python train.py --n_head=2 --norm="layernorm" --norm_eps=1e-05 --qk_norm=false --attn_scale=0.0884 --lr_mult_o=2.0 --lr_mult_up=0.725 --schedule="wsd" --decay_fraction=0.404 --decay_shape="pow" --final_lr_fraction=0.0 --doc_mask=false --train_tokens=826200000
MLP neurons of a small language model. Each row is named by its layer, matrix (up: input weights) and neuron, and shows model dimensions 48-175. Each number is 500 + 40 x the weight over its row's rms, rounded and kept within 0 to 999. Numbers have three digits each.
After each neuron's rows, "fires after" lists the tokens most often just before its 100 highest values on Wikipedia text that the model never trained on; "fires on" lists the tokens most often at its 100 highest values on Wikipedia text that the model never trained on. A number after a token or word is its count.

L12.up393:515537517498519617516591497442489568479493560538524477536448447569474450474530482477490454457487534478467515482501502514470521440484492519490461458549507468455470537550515522440510491478567408495437470486527465488472463535495523453510477493518487440431537462470523510481507548522512493496456467453473504516502497414525473489507404533458472578476533509452495431496494609504431499571543
fires after: "," 39, "born" 20, " of" 10, " February" 4, " January" 4, "|" 4
fires on: " " 100

L5.up490:532564480486493528462508521528507451399496534572488458510479462523501491403508448506536419452507466481543525602518555441508477519520473470456472504522498498443446449607462521497503457465457484570514448506496502534513466432514496491570450496507493462571415456495531514489471445412446461548514466529478535503529497503534462466476538491541542524492538512549511550441496519544516536515499
fires after: " In" 23, "In" 12, " November" 6, " May" 5, " December" 5
fires on: " " 87

L6.up1249:584502495543517424519528454498558538564523430533461511459518439490466543484501508459511535460493454480518469551545486427490538481519529474500517528494498590489497444494429554501456481435547513574443514539561509537549504449448415516462516489514463483535513448502506457494461512462555512504515519390554483556497495537511522522497556505476549529492506492490499486389544506480470474519430
fires after: " (" 23, " \"" 13, " M" 9, " L" 6, " www" 5, " it" 4
fires on: "." 17, "a" 16, "'s" 11, "'" 5, "1" 5, "ign" 4

L9.up107:570557532544486486433499541523518525530477486489510414550482519490505474441521520477493565399502574517604533484468506493479447469430527469467536490488531528508510446508596508475521580468503478483485518498495573529488479532564451520411535592488505460486466452493525526464483550533557457468460513511599457532477457572542503475423485450525448529469537479511464529527484500483479506572562
fires after: "1" 43, "9" 7, " st" 5, " CL" 4
fires on: "2" 14, "5" 13, "1" 10, "u" 10, "8" 8, "4" 5

L6.up314:487551503500472502533454527458498478465509524549431461427554489540463455465535513502434520563512495464507591497487492474479503568495582445502486470538466517458459535504485520557494506442553511466525519445512493409510468552450519515467589567505510500567492517450499505532489545593427594488485455433540523424488476529522420531465510541470575507487502573495533525467482544442495516458543
fires after: " in" 45, " from" 9, " to" 7, " by" 7
fires on: " the" 44, " that" 8, "." 7, " some" 5, " " 4

L6.up232:586510545544475497450563593502466460501478537555503466461544491545475545478487522486405498468487483494408476573536442515477506600460548571468538457460473499487432527488537542533456565489470431476481494510521485471537501482413489476528573540499517473474435431483528487531596451484469504472516476555463474538495456458462467600450505528523564565496488536556568503554470452489462469486500
fires after: " In" 42, "In" 22, " in" 18, " December" 4
fires on: " " 77, " round" 8

L11.up1173:509470526521517438496472529514526473495551448534503483495485473534446565584489555506439482486505431549470473471492456531470566511488476471508507549514500483564517477554522531410544515560475514535519545503516510446553491490487475504446427485541443512545488399491458464535506486436479488481513512467490516439566461559462543526511485558468409464569501592495491506543480433490461569510496
fires after: " " 40, "1" 14, "." 7, "|" 7, " in" 6
fires on: "1" 47, " " 34, "9" 14

L12.up134:518531550532480550491467531517556523549539539484439548470510479484457533445530525478540522453580501484490510483495504532581508521487474527508590410541489468571467521474449439483535480480463485461550512516528401525467458501515521507454463508514501497547522512501549495565524471496558446553446508473514529497410467479485501504483526521559500480547492502505561441466509488578448484512416
fires after: " |" 45, ":" 7
fires on: " " 43, " Brown" 4, " Title" 4

L12.up38:540486548463464474495515521597549517470525512599528548516523490556465484439543457448459512521489511466436501512495495437483593496512508470556467460493508493463510486504493530546522478527517571500517512527519469494497549529525475488480487446423417486478512462524472508520508514424410483462447507460480502489442510528480499525471462502530421515560409518591485527515532481481476399476488
fires after: " in" 46, " of" 9
fires on: " the" 66, "," 4

L9.up629:548530462539519502465499474543511497536429532532536424494463529495464515460534461436479525475540432506487530522507472471526475516512480441522535555491504589532427482541554472450590449503506488461566532485494421477528528535605480492503519528563569498483521523552492499515481491453487512494567496540458474541414442503503519475524487561455520465516569503537453487518548437482434512512495
fires after: "9" 62, "1" 22, "0" 16
fires on: "9" 78, "0" 10, "1" 4

L6.up786:461502510505490414477490437497593461540488516503525490475491449427431501545543480480502547566523500587420570543526488443497542500585428505484503464515466526551489556550450511579513453490544495465526493474550486465553474541548444441545511515455458467553479508534497546488534515444568399507557463465567527543505527525541397494505563505493506449506528536512605407453507509465527516500488
fires after: " " 89
fires on: "2" 36, "1" 22, "3" 17, "4" 9

L11.up587:453543452492501530488506529553453503473525539474539478517473456581495558421536462470417481462508444459552474443474487499546417534519574535545545505500490526471429530451557485384528497503506564415496559535556555451466449427478483499563533523532456467526524511541492448545503433470475546452516489519477460498541480454486505574483517487508481464528469545503527504535494510513479541451483
fires after: " " 50, " his" 7, "3" 6, " in" 6
fires on: "1" 40, "–" 17, "2" 13, " the" 13, " first" 8

L11.up484:499537498505498508533478523498496529530418537534509499481535447473515530500509402501465547512470462514508527501497546532424471517545536562572431543485459518530562431537491488535448456456489436463501576533502553504473485433467474493510537461529514434522538464476504487508406520510515498439506542467535448497563505468538502483454529481492488455519517478517489500457520442500499571535541
fires after: " " 78
fires on: "3" 78

L12.up514:492610484486493437401541536551508519492472496490528549457503547502467490515547537490523561530455500545511494414447474493517483477504503586471502425560476548409539474530457461413499482486495504525488478515550428528491495378423461448566546436520430463565478517475598549552497538518511508508520431534497476478594546521475497456492506490550426511498432450481487510453513549487467527547539
fires after: " " 38, "–" 19, " Ent" 6, "0" 6
fires on: "2" 61, "ry" 6, " Film" 5

L11.up1137:531480478411536491407465512533499520445524480488495521468468474527539523487488488531512388504568596501487469492477553495518490482522475525432545582531459514442539418450464517540487488510433464486478534500504531510503540603557590509514452461526496583510462445526457476577432474502442495436586508525508523576494451436539464502499506520522440488535424487594528455465464500550546499513480
fires after: " " 89
fires on: "1" 95

L9.up667:540515505532519475516543526579427541507524491501566519485509419433473541549548471468471445521544496557494488441449516488472461538518467461567457500527532500496397492503494498540428504513513541445509525504499504434471521413484449512495427494492397474555435449450462535517507496521478513540559516499460530478567501407479491530503500595472464429533545487531552496446465519491488458520482
fires after: " " 80, "–" 12, "-" 4
fires on: "1" 99

L9.up358:489480533403548523463516444406531553508500500479490523488516424470480515463524503437506525446511443534545482542486508466536470539463486500479471453514573559474476529490492512525491533467459473537544545527578536571467598479483476468544506495546546466471483471459440425508501538506486421543495498505519528496506443536540448549491481528538504520477553519441496481420531486442504487500553
fires after: " " 43, ".\n" 15, " Turnout" 6, "1" 5
fires on: " |" 60, "-" 14, "2" 8, "|" 5

L6.up1189:556471522460528497479461548520442490442573485522509434453485513527568491445569502426554479502544468487547529513569433472520462555475473545523481487472441462448499502525486515535512484444545492477521491471537541498466512498485483433560489520418443481572484424517473553434454476444490461528516466476443449524507568470489464543514568567497459438486546493482506459457481498517507480568494
fires after: " In" 13, " with" 11, " in" 11, " until" 9, " by" 8, " for" 7
fires on: " " 81, " over" 5, "'" 4

L12.up466:482532453459541473470518504522497503481467495533462523546520556491474520489503501532552489430480475466509553444543492502497420463454412502488485505488523546526378558478520455543443440456460474460509523545409534532497528447619509550422486432548555466463448494526501563551489514506509533568568546549466552552495513459519585507519490441539524512487483465481512485458506507457546511587520
fires after: " " 59, "," 8
fires on: "1" 62, " con" 4

L9.up1:515473421448526505463550534518475538539500581465523472428485475539464533562500447476493529440430515455480489475520414575480526589619514512540466491469481487489464537510464502460522478447396529492480411489469540525467557442441529483508493483607530507444480495500512489469472517549477545513539529492465505554557435552509506495468478484472533559486474507499520464453477574485489457598511
fires after: " in" 24, " |" 16, "|" 9, " place" 7, " Nominated" 6, " early" 5
fires on: " " 51, " |" 14, " a" 8, " in" 4

L12.up333:635540492540507575539481511481457541472499507507506470440511460568515432486527556549500492487490464462492541458507480477516537512490441583530566474483458480482484490445460480498524544554432518399521484618458536531454474539472569454457529526451470454548518468558427436524465463465484527499496560512464501521548568499534537536449479486412525552419465555516504512466409564558559545390528
fires after: " |" 86
fires on: " " 89, " |" 11

L5.up926:467501480530519572519502525478544522485461533529494457520479418488490494525483519444467452449493480515505467478505441530521483537506432516544486540515478532530551523578524458564480451561494504466442460445486506538496433541470417494482532526535527513488461461516541470506451481511456511443493464490481510534469491515465487471473505449554491484506524527519514547610535496356515514445477
fires after: " |" 57, " was" 8, "," 7
fires on: " " 60, " that" 10, " a" 7

L11.up1104:501494422490500485469485580530444521475463538482434505506427471569450485500485448502494509523465541484532535468568472495596504440521465514507474481515483472544482529391420504414427494477490547487473500533579556476475557437508574483508501497523511554438488443444493504493552541567505547528472423519507487581543522569455455575451528547567492483513486489419513480492501495542513514470493
fires after: " " 28, " March" 9, " November" 7, " October" 6, "-" 6
fires on: " " 37, "1" 36, "i" 4

L11.up702:508495559548515471539424516507515469486525474582492559454479492511446544504448538514488479476474551453451485561484393512539457444498541501565577516469488488509512536545530502477521473461460503461510534499438486571501565480425500481518518445500483482538489527496408494448481532557455517449524457560502521500530526501492505539498497456540471465564488490542486435502508486550482501497446
fires after: " in" 37, " as" 18, " the" 7, " *" 5, " of" 4
fires on: " the" 43, " well" 16, "M" 5

L11.up504:513483497569530494405516487434416579567494484456495459575456505515446515530545507482545520416503520435470434541553512461503559511470472482544594554491474486510533476503480475555529506420508486458519495479511488514448520481486453435504504451454386476498470454499463540536470458531492567534545537488545527455572466528409520512490502505493451498496485493470587546517465505540472504540476
fires after: " " 66, "–" 6, " |" 4
fires on: "2" 74

L6.up431:549463495490507444511484541564499517474557502575517500490501451548484523540521523471487484511524514464473549495504466530438483540507525551471464501473485462465507459474472430497564438400491491566488498501542601497475523522472438550487447446496572512493486489505489484521522549480434458456573484442471446459494511457498524551449445501577485453487530489507581525523486529543452497513474
fires after: " in" 30, " In" 20, "In" 15, "Since" 4
fires on: " " 72, " M" 4

L9.up53:571428536537444519533425495507527498502461523531426517516565440541574471545496471484565517505535425527462482496452491525534451534516532481496539532477551531471548519483391445442480528471535490499513541479528451502510525476537487546490480558512505436550509453462539549455497556470517496537579544494472515499510573587522470520490440537485420474391404475488457475516543571377566484451462
fires after: "." 51, "," 12, " M" 5, "m" 4
fires on: "2" 20, "8" 15, "6" 8, "3" 8, "5" 7

L6.up458:561461495502527450533427511447494511503459501521508506495586546458453432578500535536517516478459501471521456525505472471538516526503477448524464532471556567494431469441458475479556468510475603523506487496468495451482474508519456485564524565476457489448534482507506458472531517519454508486541535510511517462550541511507507507432487473553485517452536512492491495442437572434552532520541
fires after: "." 83, "3" 4
fires on: "2" 19, "5" 17, "4" 14, "9" 11, "3" 10, "0" 9

L12.up101:453514440531485466511517437481508478603487459517500469457539478614531527505453529501453504423412546492514421504420532497508498461542521440586515516511528536512505476499463545463532531579465562535500517554497472511526416490448471505425464455505434546536490439474546474432489540497523541494489490537496473540488483541536558484511511534453544468496458478496483517531515409526531508471504
fires after: " " 53, "9" 22, "0" 7, "–" 5, "1" 5
fires on: "1" 66, "9" 27

L11.up706:433506475570495499470457448526564514519460545473476585488502478497548478485453402423537535495550487513517502495501529510498501490505450479489504468478574450478524572477500568556474545515478610488443488475498523479488463523455518525534499481500508545483446503514547508461495465468477454491530495460508488497502526455514570501483561619558512487531465512504439521506495516564492475455477
fires after: " |" 78, " " 7
fires on: " " 80, "2" 5

L9.up784:468491425513499482528484455501500528489438447518493476479465516507489495608488494521503510461553458460454555527545488540450490482533501585516493507609520469527436470484490469509561576502459492490475475563500492466505424453542531394510503521503478475492552505508493448542553439562456442503436467554490609555433467503539535476516482488486443450528520493471548515531639480494423466430502
fires after: "1" 51, "9" 9, " mid" 4
fires on: "9" 58, " in" 15, "-" 6, " " 6

L5.up342:538534493471462486464509512508496517463445521482508503499519509547563452432472478496577445436479471518495432505434542483536529490467525466526522513538477500474565455558525465457477544489504457485494471481473518440446498520554592451462505492510436339483493519450495581451468478594475538501576509559509489477487538436554518491538444517427444475513566511505476503529436512502534537437548
fires after: "," 42, " U" 10, " United" 4, "1" 4
fires on: " " 34, "–" 11, ".S" 10, " States" 5, " where" 4